Weights of a small GPT-style language model, trained from scratch on English Wikipedia: 3 heads of 64 (1 for keys and values), RMSNorm before each block.
MLP neurons of a small language model. Each row is named by its layer, matrix (gate and up: input weights; down: output weights) and neuron, and shows model dimensions 0-191. Each number is 128 + 32 x the weight over its row's rms, rounded and kept within 0 to 255. Numbers have three digits each. A neuron's up and down rows have the sign that makes its largest values positive.
After each neuron's rows, "fires on" lists the tokens most often at its 100 highest values on Wikipedia text that the model never trained on.

L16.gate182:144194128134155187140156115114076069169088147204103096150084084161127162148066109099111083121166101145134085169123012114129090180120123116096097143110114114112158126140105131123225146123212152134169175134147151094124108076124116132186139107117134199100168185173150147170162145156074130172132128133095102147087133138102108075153117138111138101131159139143175132116136144128138141095153137129192133143100108104135152167173153128167213096119159175076095077116111126168121100109137135147104113135146163162121165131135147105144154074123138114134130131044134108128115148126113062145
L16.up182:081138089140137126074138148151133123119107057060118106124086151104199097185127122170131126148096134121126136141180187110099166130106104127175122115075084092140180135140135114048136150186118090161084195164142130136080135136083138146081126152057160146138147141123154084089087083119153078143200082142091151142092049153141143127181154130098130104143123136124121117067143070083105147171184107115102109121099113148120078139065135117101111207153131129096183141174072154174106099128172122139147122110130143122137102083064144077167124134110135110111093154174147176135148133121109118116
L16.down182:114104087178100117143177134129124115144129189122089144133066151121121110098109121123141070072133136181180133171146074110092122157098083089122153167088160114187089088074138152144135104177147198093144109168110128130181125115101102122152171142176132151162084125151137132183093119102068069198131083158112102119077081137152152154130143134110175144105126096116156102077119150096146112166147142193115139158149128125093073113131117103147119150131162187126104120112125149183118061088144159195145122111134159111115130156140181174141201164205125137190128143158117146158090129181074163094
fires on: "s", "ies", "es"

L4.gate380:120142130221087134141097078040113130140187137114130133192110111131091128148134107071142141075112147116164104125105115080111119085127111152033136158144145131119199110099149143173101103156186073138070150177117160135114117134087157112160079111123179112178164135088167103120095176123136065171098110151146124123130096108092147118092137103117137150117157153120114193106164132108128127177110179115174127169178117148115178073152131101169086120130170161189146101125117136106131081160143126124132104171094162116109147191133148143081130136102171128096097084124075121146104073057162132181
L4.up380:110138080174165101173169141128108147132164141121140149148182097190077121076109129151162140114124166087113159157219161088199143084108067115111127111144165135141076141079146153145145130140125168194103099151117226149092130095141132125126087191116149120157140156173160094068138160111124073122136133169096100113115151132140137123095130131127166109109183080098125100110123109183139123199126102103151129131136110127099167158145112119134104077148110100151183178125101152097169138100103100104135109151100109125180112130213112161118098118143104100181150158128098206228118129098122078144
L4.down380:111099166119118148143088155113179188065193170149147149205206118095115125115129137147169090129131196157108179134150069108100115093169055112107089109148093078113162109083117089157140077082143160164103135137121149126149135189172059179084147120127127168099090135093151129138157190135091094107109129120090151090145157147062141056083047116118172157169127113103143083085168112122131076116109118136080154121161157115085114176122132095130070143134098121163120136084086118115117104083139120136133111097108170094163127134137111102173125143118085094129141126161143070160154109089117140112
fires on: " Ra", " Da", " Sha", " House", "da"

L3.gate80:139127140139094153214124157062113129101125132089106104175121098196122164093137176139165140103172174140160112147161065048170095124145096175099089113119160161139118145118129109166203160233114135170123165124167147130131137118123123132177129166128111166153098145113188160146090170166052063118103159151086149148099096105134117147151126113082164129112075161098163122137132153120187136177096134084146070151162106080130171144123102132117082073163122133160120147137137129106133143163140124150141102173165182086113200150096116133072147163121115137127139146146088124176092093119066129144
L3.up80:086101159214054122156149120108156122131163092174135105109150105109164116169140163149132140120162131167175184130177160115103078130087127182145123122197119141161096172184124131158087105127177054147076133090137112101097113096134135104058110112146127165112067161207161093132135097161134101185126148107051144092143135163091147103125127123070171155171101143156125145133152122104086081155100188075119139163126104117116148168124106115137072200073133136172098129106206109124136134147197128098101126146118084103105128146126145129098148120111091086187171139125123106140084130135100160131
L3.down80:149119158093114137156140111128129178165186119083127184133142121127117139148069145121166117102168172085117150160201039121128120098176134125108108131146174163141136143118116141095122145107106106172122101109179152126181092164154138138105213065079137121100120133144147100092119148098095075117138136143049116124131125121073159142097144035152106115143111091155135162160196116022141083147150096107116134121073132149075139118063123141083165124128141122212085185155113084095116154124129112150173119154120120140085145107154108107134171132088108170158107126161078095114093096081152162153
fires on: " Da", " se", " (18", " House"

L7.gate130:165150158081136139162107151141085080146161124191143123166128124079130164113150102146142168120156124128138152162132141137162143108096131148132134108142134143151143078144115136149215122165132061122125144145117111146087039152125167192151113128146129125136119064154079117174074181152161102142152132119187113114110127124133130204089108123118090099134161123182128102117096150075057198063134113101095098137201127131126143097152154129167116083135107135129153126130170150173124140129167116108137046068136142194050076081121138112119118183056163112115137077134095134119175137174072130095
L7.up130:161124097096160056129159116125151144116142145100129169134135082124171121029165114132130145179135137162130114150149132056209195115122136162091135141075131128168122093157141101098160139130108105097090102160152072165104074129175108100167067128117150110107145178129092178158103096133186142116109166102120128136142102180139121153073136052118094127077131105094094091127096070134147083140178087073131097140126137146180145068133105142143098165157146123120103170116200105178158128121104055131091117124125096097115127086040182092096114150121082128075113111132102127092111112140141110147
L7.down130:126155153120166075138092146112177138101123157127115172148073134101120163109106168117166086121128143184105112126125157115085172134115076130091129145076152100140111128123132115111137156132028115170096087189115103145138125155102110145160089160085093158063136115145128115145169123094175156161153125170120132063120118102138135149059157141137154102101121121126114114136146090097106099163156118121080082119166195093139132148119130097148125156173189139092198122119078151184066149049156167085165126076103067129125178121157127135101139149172040071154160195097103147122155138165112173171
fires on: "tic", "round"

L5.gate336:141126109153114126169134163132152112113154149108101079075138161145088119146124062097078156143144094110183115079122061108160106122129164175117204169085166109141156145110128139072148165195150121191093107130141097153123136159113154103124123106149092146067088113141109165162103097097041087127113116067178117046118112177149137125135141173057093192133148108176170110125180128135145122121152138068147187092096096141140158174165155105096130114127114165161109133115138126128121142126114100140154070125119160129186087109107057140131142084073140186122095113109124109129057111163121105072
L5.up336:069139140148134140142073147042137153105029151165204092137135162114064086118154161160173096097124195133147107107129185125111167135120116085183111138143136103079128136103095120149116152155120088118138099174157163191117161124115162158174138147099102135113172156150172135113103104105166158123151149109113084131123175165156182118110129066111171118087123162104133146168154119109087107177160120140119113121150151094146082109135140099143093157137150098094105091206094149212101100051097107075108099075122093125139084127164175170114112141140105153104145122097091132078170113100126170084
L5.down336:084089155133107059128101110130136125127083147142115119175102062132138158101119137099117091118212119112164131138164111139155175112138189125149150124154094089122135143170092127124159091124127113124133109191119130177165133113149093108140157088112114149104108123177119092167107106069074174164111154036159136088163185217168107114082145129091166166029164106141177140143172132108090141149204145125110172156110174062108137099106115114171194077129108163176099093123073133146158141073108139110105098129112100166143110094126128183109108118147138118136088164092145120119101115115096135172
fires on: "lic", "at", "ric", "tic"

L4.gate312:172131104143133086173143153120101166171062153157135169076096081167086123148144099181146141098151101023121137111206101098128137122136126077120131086144082178112150070161131100106168113191126113159172108149176146130142138160079160137155166142138099129077146118146141121133077128098121116083150130122154114105097121153145164090158105120151123129124142148093104144116112078163089169125143124117116126118051095114116152139112190104127143163130154176142126096080188173211145096208155106117152129086128211152073129081119107117145050114141120186115121129135119167113103154106072137171
L4.up312:114114160220058121126094144072139117088067096166107176107135139109106117121102129138121149151083131116174134178120075121186160069237169127139135155069079067155180111119059077089155110145120111205134139111125107133089107118110140119151114101136105183061124129101134095179096143107089111158175123135121128104124176154115147119077121194132131139188150099181094157130106104127059160144126120130113120085156157094145133072135141124117123134101142090152146172136156139173092130129145114151093122100147183163110104148113102136133191111107156114109075121183097106086092097158114152162
L4.down312:079117146116138125115113095115128096124098111171143195083088083080136132093128102134159140157082167156163165135121109151157141105167088103076143148159110065094132148123097115074150130125147095179125139158181103137124141185182087126171097146140125131076126133173189089146120129059155097152084167079086206078159157198102104149096121116120177183154092112182193132117091158115126129137118155145090098056146149082123160201165083091128182129106095136125134139144104125197085111138146113085092083110163104128131118107160165179116135114126068129125089085112101083082122149123123096115
fires on: "tic", " American", "ological"

L2.gate126:109157156146091131141111109070101165065128151107141110131123169100092129182105133174121132070130183150129115074155122153161140122114146068120170093153183112138156144114122130093118192191119159124159140158117165177098090128120145171147097127080158132147157108144071188145112066140118143122102157118142078053113106123115087181091187081093160127128119163119145176149125164118100094131096174088069126177088156069114072124157157132166131097164107146109053129126122122122105160087163068098118092116117090082169146100092109161150104122164165111118128114097116096064179064172082161105
L2.up126:083149154081102160196154045105173123108116141047084105080138095158134091133125140116188082137156213109085157151136124129128120103082140153129142124119147144171131134125180148100136154094131160110176136128190137158137101180081190164166122124144096163138103123117077129119076135095089116163133164154207142103163112117116106131142131108136130128052138117175120118136172133160121097078145155164155125130128123131036165111125100088155099124156088174142097011119152187068143111136113138155195145156158081173120132137148148135132129135131118152142091132125182107112120095173119169129
L2.down126:104109129105086155168143143075157148072055137122092150078100082097104170131162169125099136127150161115133120106088146128158131178167157129109205122077126176057159199182148089108129128146149133165120113176117125102153169172139120102139154153121115170038171164116175167154170126188107149102112180167152144135117119130171093185138102125118140128154155120129194138136124141129119072128153150112130101116091107112113117085178150120145123154183173114161079077151100103086079109096120080173136120161093068116112086136161077095103083111150129167136134102089117151138078175184094164171
fires on: " At", "ac"

L2.gate228:135137193169117145153124188088128123090102156120158086076185123112050136142057163097126125127133194150130092104110126145081089123159138117085162127151112095116131169119077140067129140147139180074164141108153171205150160151087127138130094099098121138103073144180097145123186087123084119155136158094107079063138094127083137140110103114102151085110088144126185106127145149151093164133164183093143137189084095131116119182112133110131142121121108127166111112101093112132072152182081095122123128155125135194180109114128089141189112099160177121133094033143115146127183124177142157145
L2.up228:126115121110156159159139137120152133116171156117151094087116143168124194181097175123068115094145140140149124150130121097104074131081153143141165148109135110152170145149156131081095161140135134109130166076183105121106121192062196139129109137117055139138110086109120166121141139101070157129121152148155113063170113113183123127097073162085116103140060123230167098139189184150102115149117136086080148143075085144108116148153082157132112082136187172117088097115131102161124134179127136185102101173140024133132141123130131166119168112134153141128084147164132101161094076151192134145
L2.down228:120123202150112119203119177123153131113096205094143145085162116091125188142169118139083153139120161134161138147125139156117095139094106183077163067110131121070136142140202096153196138145149155150132098103138126141153139178105120107068090131125150175083109126141158141140087161153101191092101144143120127082132130150198093141056133171131128100094110150155189107132118139119071082151122108124143127129092142102137059154156051102205106131146146141128059146152127142085075134131048125133118121128129126125122106168143068144147131076113105161127075056093087125092131095130132096160
fires on: " fa", "ac"

L12.gate29:107137171185128123181173133103145141124127159107179148102113111151144120151155134146167111114148107176193156052139160099096151098092158106142167124103119124154231079112124125105151144145096097104083125116120120097061103118116145108128104161112123148117120085107164164136110144108117125144151101088123065128175157153154110102155140169120090056167135142113159117128147117120134167100131177111149122090074150123131102188116074079141135086141172137159101148151174151123172126087133179176094148086143226172161109136126191132074153097150098088107129083090138201120055059160102177128
L12.up29:086093145138062102094078173084145135163161129145113163201160130163116082123146137204061165102156101168134107136111149129117204118119145120154138121134120074150119151111056108106147090080082166131170200133154158069132167147113114065135128074153124105165161132204144098166133137163130117174120181092111131172103154145134119121170053119138144118164149146153109112098133159170147101097113178182166122138129186168139124160116199119123133143126117062169138117118145126104164127145112130136133190121109159110115134136123127083099110107108152147072051128142067087149124079067125126170
L12.down29:145114100143109130070197128137117076167078128131128073108085158099177108134244112089157100145182076138179135127145148152158145132113110054122126106125118128141137097131182170118113146117091188130136129114152066106119093175114128152106149063153180141130112121084109184171168139133138092108106099115127118139158135140114099121119140081159134151151117106112173126092135102160091069084101106120089178125161187138092127126194141108155172164096158119110130103136157127116125064136185152128110122170191068125157105138146095169116123177148090158088113096160170091100189103109213173128
fires on: "ly", "ally", "y"

L14.gate301:187175065133084152102171097095162109175082160105173160119110173141138163132094121177178069116187102169181031072118086088155104112118165112098108154099148108170164128173144208082139103136160107085148087098142164136133148145165129119153115136163170179145124105145103138116081109048128122104111112120074118159127155082122085103113093122089071112137188188137113112139155135103147118079120138124197127139075111179141126126111151141143107130120134063132185146146147163149104162129190094098147112092161178139103136111102158101126056130115115135142109112103165124106126100145120105071
L14.up301:112135109131074119122140113129144111121121082177100135086169138116141109115186170101143105159105160131147151088111098109104100132115095078095137161123225132078161112114135101125111183110111171139183098057082158111102158093111071120107196132126114140158154169124162169126173123103099103060091076098090187149096113117140101154126114138150095103122130120128106152181176172126128111155161199129138123162138134135164127108096111144090168171141105124100174136087076131071145153068106131088078140152125207081167146093136122078130085161125071137068118168153067136193130098151119174178
L14.down301:129085122079088111150154124154171152158163133163096085129128141099112125077194128102131092123131000144136159155133081127118121123104148094115119131179093139124144140137146124126123144130165111111159087172083091148089076096081162146163131117127132157092091117120156198138134218139124074184109083093116157169142076099129173076134124137177157180112088150113098121144160124116101138136105106159172089153141107136096133186166084166136193097109075093101150173145132095164079137063088113158140102170100142156174150118112096167135140184114093145106163104164135139187139163146114184117
fires on: "ly", "ally", "n", "s"

L3.gate254:115151138143099162110106074074100150123100111154129128137090152102177157190116142137125098060172099123126083138113100087116084088200112156167140103192102191170202170159100143118079139131156087067110179147165115113102136167086109125186178148171142116124132162092080109139170117119089090166106116101170081108104066070183097161063151135086162067136184155101160128140186125136144142100140128154180101153168153130137116205128105122069142131206140130131132124091154143132113141116137121077175206086123133134131170121131109156157083139136119141150136137109116145166115125130104123125
L3.up254:090119079122067182124106139105111102133071114129156086123102145112075167097138142116147125173131182090139151138133125147152158051064093149118142111116133143132158120143083171096079164148161115051135134065159114130121160137104119185141129143127121143167101106140130141150100142102084150130196120090101094133107106147099139131073160086152114085171153134050129092144124125141122144163155111150169084172155149102108105161105103120107097116113104158111138157075087154142111118108195195146174137146076239174124150138051135175164156080076148168125156109186166118139151122134101057118
L3.down254:096140116116138087182125148114080132105123085136106076076156103146040189163184128122175147116060158102145086184194120113144148183122093092125079084107151128203136156145090134152142115156120155171138193106100107180082156092118041162161129168154159101169097136123152126118159155168073114149163106120116121118090095125203192115087128150121126115095164210079090121163100118193136142126126147139103133169135118142113131117142159140168097123123114175130128126062122096124101164117155157139148089121119133152108070100103119155090153125073135103105165076157140084150117166102149093126
fires on: " by", "ough", " though"

L13.gate186:140126104150077117075084156105143170162117127192152134098107179122110181158114111138125164072145090122096156138162100115125149132126164122049154123207156120117096141080178155177082169120164108126132090117130145052110137115103180157116109162072155147154064150143060158095117139156093118078154129097116097092105201104154123156117141120020081092074151098129124136078128128105177175146145154153124143122165088143117137103150098117122117120154192136109130139198100120120168098120096090107141128114091070131103112119143131111167088095193113149075145094189097104121144149123182157142
L13.up186:082134123121112179162124121171106145179154144112118187086169149178106126164123114131122091186156142130082123060126153093120077109115149174097087104087164102090110130177155140151131141096098139129149126090087148114106100127125165147067087119200121121165117071152125092141081129143078194156117135121121123091149146133117120165153088097106204116192117146072045163148185090130073122116173116161100120122093095149101091122153084157160180084130103128100115108146053102138152116095157138188187135113149097088128134097134112113046131149137118111103119176102105069160081111151169106093
L13.down186:075074186096149146154101128122127167153164117093117097123118167137136101161165064135109121136141108083102104123101115116147145108085124131103123148125168127101066114103135139161056179125150169087131113171191161145199070166110174082163106130158118137106133175151067142115143162158117072084184134139162136109125102111109189086136119113120097122121089148140132101122141079126078154149149155207141167090114166160083105139115103203104126108182155118110129207150096071146196154114199124157114132144072098111169175076147074116082144129114132143104085135145121155124110124059129148081
fires on: " Lu", "gu", "u", "z", " Tra", "de"

L7.gate35:189152136132096138164111105106146135177126109144116200152101153131121157124098131135065088116134123137116105098118107102133139112103095169102142150102110108155144133084172130175114128130095160116105143136100125084101156158173193103129088148118144149165121138052161127169197189163130038164148105119097113112161112102126137108151173146137154105131110092101149104091133122166134105068157146092107117112188181100100124116182133055153144165104141183121123071198147194129115105185160062176150088110101164111143131069150145136095169165108155155129035126170153142115050135146139172090
L7.up35:129105172112098128137142161084081141161132100063066122162120136167113123089152129087114074167119119112161088121153101084078136133191154114167135108168091115078190165086084140163122128125144146140116127164134099100103114100117107134178101086140058096095167140072118156131174162127192077125094102116196121185122174174092182166138167103151167091117166171101111048169103153093115092128102083136136154155097067165156093143137157161161161128128124166104094161121129069106151116147074140161137066059131143136117056127136110142135186088119115110071139100114147132144164138112138149152
L7.down35:086114102129108181124132172062125157110107151128112134050032216111124110114184152115123114181099065149177124126151059122101172159103131114121141147152090135105126186152105122128142146126153153136146159145100140114123118136068159128144162118088067102195134101098124139144099066101092153150090134130149124186093153107117094067163171157181157135093150167096114072151103125162178170150158134149148074176108112140114118201151195122180149074148055110113084088093142126171126091168112099124123104155142132178157131151113137139138097122130109150103079150103150126130074143138153113083
fires on: " between", " called", " that", "red", " named", " both"

L8.gate375:075123099135170162147105070115156134165165069140122159094071161147165122126090110167084123102148133088102109162144129108127107112145168089083179121126095103141097130142125133201126132154115092130129136173151111087126107115150112132177108127092132112172122123097160073157144174151107111103119117120138112068122085089165140086155103120103146097164127109161142156096133158098116172103132162042149159188096187136157093119112131118145174129165227106114109131141154075127108108204207133174112052141134129077106121076178091183108139153089192098130070073126178143132097123076120110115
L8.up375:168124090135120120150172146141171090109143054116113112108189062126100068211137137155109080152108157125168127103148165062158092140096139193085116136139160104080166111139110146181123127168169088152088106150131097137120080152096141167169091037122116082098170128143191074157114146113152116149062129149101114085117066111119166119115141091138174097111158133129138125106115143180125156183180091133092133140125152126192054143066141100107065141135122131138053129091116165101141091149171108107107148155103138111148138097139103129089149176114116087099141113117116128097110154145064107157
L8.down375:148117111091162119132158116107146126071155094121179096123085088102106154122095169162089122145087167132160076133052112113107097144109208154088108134227149164127111131146065179169128132171160124172111169145119147109135156118129115170157109159104122109203171105116166050130094106123169142141099146143165116145126064142135099128154103058137133149122122081102131096113112144188085084136155128173150099159158160099140103164111175144126077155183102153115108176162133125102110103128118180109178162158076118144167101082161088152103199130152128128074094124122108062140101176162120103090
fires on: " named", "born", " married", "Note", " name", "red"

L12.gate383:130184151150102103101072150116165100144067152167145092135144097158143143161091143198078090118138095159097095078130119112134136153168113105154164103151140189137146092119072149161131121174178160143183120139118119160091163204122114100140138110119128142127126189169036129122112131128077110202125072110153151120078093085158090082149173172062082097165190155084087126163130116134166148133145185131135155136085151086140084081136102156159111157144128111082127154097171122170103077105123121121088106154146200161141130109119172118117124143081147144104117096114153151150099165117105057168
L12.up383:163167105141067176137142135107123114062073158128205097144142138139132093097150099111124113160162126159132207156119134106155180163162109151142115125090185153107097064095149086133130158073111119103048159093110161094125124140124140163089114119165162183159077197153099149115128109162099099096172082120127159121164116127243169141127123176080089141100150093120130141082194089140137153147146122161068090125097118079119118125141091178124162104178159171098122126093114162147101156100120083112108079132161136142165173129109154093160092102123118189130142108159137168109122123168097106094
L12.down383:136157121125127138079163088123143133159137125141109137132196076151134165176145130164127142154152208158190103106077157157113136111139088125133151116139075124169170087160141147202074128138136132149167127127102144126108142128161132168100128114157162079141108044079104131124181107153128146108104180149069137161160109109129131091096145079165173119136099157134082133120130161134161168139160081088205128122101166127089122086107135126115055112085123113099135097067076073105093113143140171138119063101142076117158097108117103154082166127097143064112214074117084050151129132168142135104
fires on: "ur", "ch", "ham", "ce", "ough"

L16.gate73:181167126104126114106091163050104192146114125103124092125129166136161089070098138147166130098085110153112110131128102152135154096098135129139157135119093158072172123115113114138148105163112047102163182099153124156183158147101159106113148082113130068119147119086142114133100098118085104123132087075136103088101108096113113142109121213114045118132126096125035133120179144123100100121097158166149079179108124122181195136114158114108148133071145145145137152117163136161101113123135153201123100115158146106174121125072145075118094099165109124117072088070102148115028074096148101154
L16.up73:162091158123160151112134123106155217153115119124110175102142156149133103100140149121134123189121140099071142107136147086160148124123151147149148098084111114113092151135101124107109135113165127148153102086140125206152094078165172137121111157143089161085125115090122173126104151127126150079136059163116179051153177179157127122104147149134129101171083121099168214149150186092148115168081086133135132188152179102145141174110113111156206117173135101127084135090121195127145149102087116140093106122109149155070113095095134072205139175112112129172121118169161184147180084073098147162
L16.down73:097103084161125131129128122142155132174118114090109174145149128164145197092073129128137152128086200088095162126122110126175155103142095153123026104093165173095150072096181081079165132169110096201126128102133145119122168134121093135176178119120097118126137097079155119123138169103115138113148163114109189142102067127107196160000105208190119111173148152107091163142132160112145152145133165120133128130127143094153171139140154214169135135143171150138138141125106093117177109123098137117138152108128164102153133066194120117136118134139122126156155145163123147124130131177176175111
fires on: "ing", "i", "ia", "is", "ma", "ha"

L8.gate281:141138063118148144124076157101145150154093110100126144096123163101114086160128112220137143103090097155132126086173164162128137125094138150105135124107130157166142134104085079120197154155153067155149175119148121129083086089093123062120125152106091120126095162136144153134089124051114103123059134138110141113094105178082091116132146103146125081117152124123151115094158093135142136103110100111145142134061128068106160149098147123176176173119058130102105107123096134194166121112125056121140103102107092098110104131087137173148032139171128073108119142110047171059176074129115148073
L8.up281:140128120149118089099168152090127071175154117124133161108201121126156154106175145108049151085079129177154152116147165103162220147154099128151151138116159154119216122107089151076148109161166159177151145139126127131094112109078149142107121198123174103136114173138101178129103194085068104083127148095151168142143137125163103171136169148132087104121122104162135100139117122148127205188075088136102152083113159103139138136115119092155130121138158099062093130139102109168187110111133135121109147074177131173122099116086170083139134139137120101094083149156090157076153166198088111081
L8.down281:107112146130127054121129104074112132100181084191093131177182123113177126147133132055162100129069088156126142157177082100171138151128132134120158157140137086054108145140169157080144152203095149121178084111193113156155151092147175157101071151105140083100115038157153134140135084182152176135129145156155130109152156205146105094133130193130152141203135120080130151140120131186138156131126162100079085126110080110033151146156158069132134102105079129138105138135162122115108114186177116135135080145112144130163091126125142101127141129106150159099118112145106130159098119127097143134
fires on: "tic", "ed", "ing", "y", "ic", "ard"

L18.gate141:080080131158079110121161135058080126142140101076144102139132156072117155080150123125161134088096129121108102125113123148109122125107166115097151138123132108085062107160114131122124149124132151137067104128118109150111167109150125119112118106141131155129138159174126123122158118124097176129112121119176130135122179061058098088168122109079154096123135119030070160124138128081135124103130126055179159091103121094126153203120130042095119154111230063128143153131147112159109117106123135142080119194120124147147103131109192134139060204165193183166109144084187120126151109084141142172
L18.up141:119096090084145102170136079143144100119140143108182164100154146170114084154170162084110179151107135135103058182153197101075153139148089122149088104104093140080086134099101172148119122137137127150168182134099120166114140171186150117130101156114115115079174100179134117083108100111126081164184136161089118158125117127086107132127124114150105136103147106169127110125179167155105121139120218100133143188177118117135095094138146127175115093116100175186109121135131128047155181115060104090086139071142118145094179142127077107201104071080110145169095114145171170150155186109136132124
L18.down141:145094104155118156158122110141148109099135126113119115124124147139105144142131163085100168105142069104153155147163101141118174110106134103150169056114151109135159126070199044131112133140183174225119187127098162140090151085102079117143133153156121116060141172172096112139180126068156112108074161096121175143143193128153143162137077131132121177102128138155172147126148154141135136084137125130094140124182150141133092145122134114146125092170156137123164046114139128184193132118101070160143176072132194087123070116135105196077111121094106099174069145111174113145153091112178132124
fires on: " in", " at", "w", " no", "ne", "er"

L3.gate89:107130113117120095185119110074186119165103157076105182097124107104159170088087146119134153178116089158163083150137123104123140112098167123167185151144147075168137174124136148120124139159117078132137103097185215088112101157138227095115135111124152157059137140141077094156135112113119155122140141121192129097066130166103115160124123097121127125114181127125110125168121121118162132120128082135158133068176100100166107100149157092174172168156103091159137123124097124202140092168137063089127131102066139105113050095066137147136097126126094107141104165072128167105158187132130080069
L3.up89:136128087136136124178191159103157098163087216129144105115116105135118177108136128178138148192116107137180098142160130146156167107131112107168152113139097143125174121166121094102180121172114130120096061078112098141145076174129169116138094136176073171115130122112151159158168088120079117099191057056136168098081139154144155183152129072113139131137162120165132173086150096068078162096130140136130049102076124107125173106121181131138156140111156144147136099155120133177148106091117073118135101084099166124094157105134102116188124125140081164118157101150156111094120184173071063113
L3.down89:063096139116133057168090136117082152077113132178153124113114092112135119139143151122129102122112139136146152121147140144095201166169120110114151113178142100164139108179065144103142187128099142174111137140214127165125124135137087109159102141108079144094112141174187118129122102069135140127155112091146179124150118183156108183087121088086121176180125116185125149124109100141083144087172164118095112115088149105057141146126105117097137152084141150166161145163101165164104112110104079100073011102140125155129171127135149190125101120218113124101154119126173083109128140209130144150
fires on: "tic", "ic"

L17.gate326:109119181153135111152121112101173110161100142127107100063123127108145054103124184136162146085145155127160094167120063123174139156110137144117155172155117175114151097152114152114071128094092125145158115146084116115085093131131155093177113150115149127099140132140124110135141145152100128140170100145207100088135148144137142106172099162100061139073131129099101127163205130094183122129120129053145125176098192076200111122170165123118140137151170151146168126091205124173122073118169098146126113152227142111112122177123114148079130112138212108087063116095152188125093100101161144111
L17.up326:144079138140135162111147076136140113096098148182087124124162174155125057132160146130127158130087123148112051130127146095106126130100136144126142072112145135090109151100096111119136139045098176151096130119124082105057156146102041162090094145135129116097141083153153120146211139136166069196133138126126199132136151110099124159127169080096134021116098095076097096133111123109136143099161130138111124098108158104110127121116172125108142104110123134103132143079144121052135132163097113098093121067121154129089170136164149135084142105057151122121091067054118132143129110075174052157
L17.down326:142120084121100155153101137115087118126151124109108073145159162120142089175165126133186096182161175123119099110105111137163133178100102153135094080123179105128138107106173130120096153090115162152125089136119137111128146112117123150096149181156149113089121161139092127155099114097133113152107111138138085161098119163104137196040187084175104112095109132128141144149116124199181146173108178168187176134120111142163105163162124139142132146214123066128126172169103119137140082217087128100130134134152102103108111142061097173112103140108056206140103090076081192125066180109170127136
fires on: " in", " out", "er", " ", "d"

L18.gate104:129148127141122192135148155150144179142150148072152082076159123157142117143107119119151160137128127179122112149164114089131101165128126148072135088145118118085121143094105065137184157146162072148151193124191123071089108137135141116180174113065107144123140133145108149107128141103071121112146144093131101118099161104120146195100178185130101118098177124168119121095177191088163101161155158137089145113127203171196168157123131139144173142176134159092109127114152203147101098116129135123107094215188173152136146172087182142136138171140131069117156102113151160085095208104144094145
L18.up104:095086151154126137106115160135121125125147160103136110116123129140158106106127062156116103126105169059155139063138075102169152129100148101124121191136156134096158162154117167113149144124098177117071184080171112150126165072109187089128123178145181145125091142175084181156072101129126109086180099156109142082128131117152102129123087154139154128133125116147059125140157093111130138167134167139104006084084113139192136143108134098169157128159102067120208147045124126139105158126071116149121115118157152148084154139135165175188118149076159110094103180172125113129147135192114113141
L18.down104:105108070153133120127121127137162132131112101174128144155119133108129146132180125115206128120151255161114134143114158166090099194130173046166146123125166131125103192137125116133117079120127163155102104107055170156093109091143143108170125121131115181144176154156154166079103151118122106188148113119090057153156080092130124094129145168149162081124131156144105129149087166104134139157104113219074035140126098145112101158144115127101169111154190131136123099121092143088142159083161107124140138177094156179069157093138098153143134136173130104134133073146122156080161166099108114117
fires on: "s", "ers", "→", "es"

L12.gate12:156147107210123171136131118090168167154082109176160141100111140175086163063072119160166096136174100149072130123057121117108162087123149107099110107190117114082110091126181143141141148094162154063107110095127123183125085164102146103162129100142147130063135143114125113159112096133121122108124070184113082126075164143123100112110121184080102138100154165104106206167169104085111072090085092135134087135116150104119145168128166114103125107089156138090152013173094168133096150135107115140136149138091073127151110144121131068116136128111112130181101100160088122121071121133185130140
L12.up12:075145096170128130148165093151130148143063108131122136052168066106127113166110103099176180148093134138107144130141180110132136159145139153143149183150120155131135105099041061131193147162181132148132144125130084151115064152144076189121137151152161087093058143083145104123136119160155139063106121137131128140123180144142037080122136141121139146127123119085159119137198095137163134137129126093153106203127208097121151150118086119008130136089101099117139131127121166119108162087140100163071129143076124162140118132148086111117139138103144104127104190148112155122121138090186095144
L12.down12:093104132173084130153193175096138153155119149170112180126202095144165162132129153154131062145122199154137117137104128136088120125152161109145081110070151073105155173112078099111127081165076086135135091167136174125127132115137103124144070080144143078090175120119081210122075193097118176143100096107157101107154111144080159094094175104170104127125166129156177121081152107145130162127164117173099118069067107059104109114121105103110104169163134119120130157094118069116123156127081119113107170139084137071105169116144085168152135136107134107116145121086072184126178153098106160128
fires on: "un", "i", "lu", "as", "ha"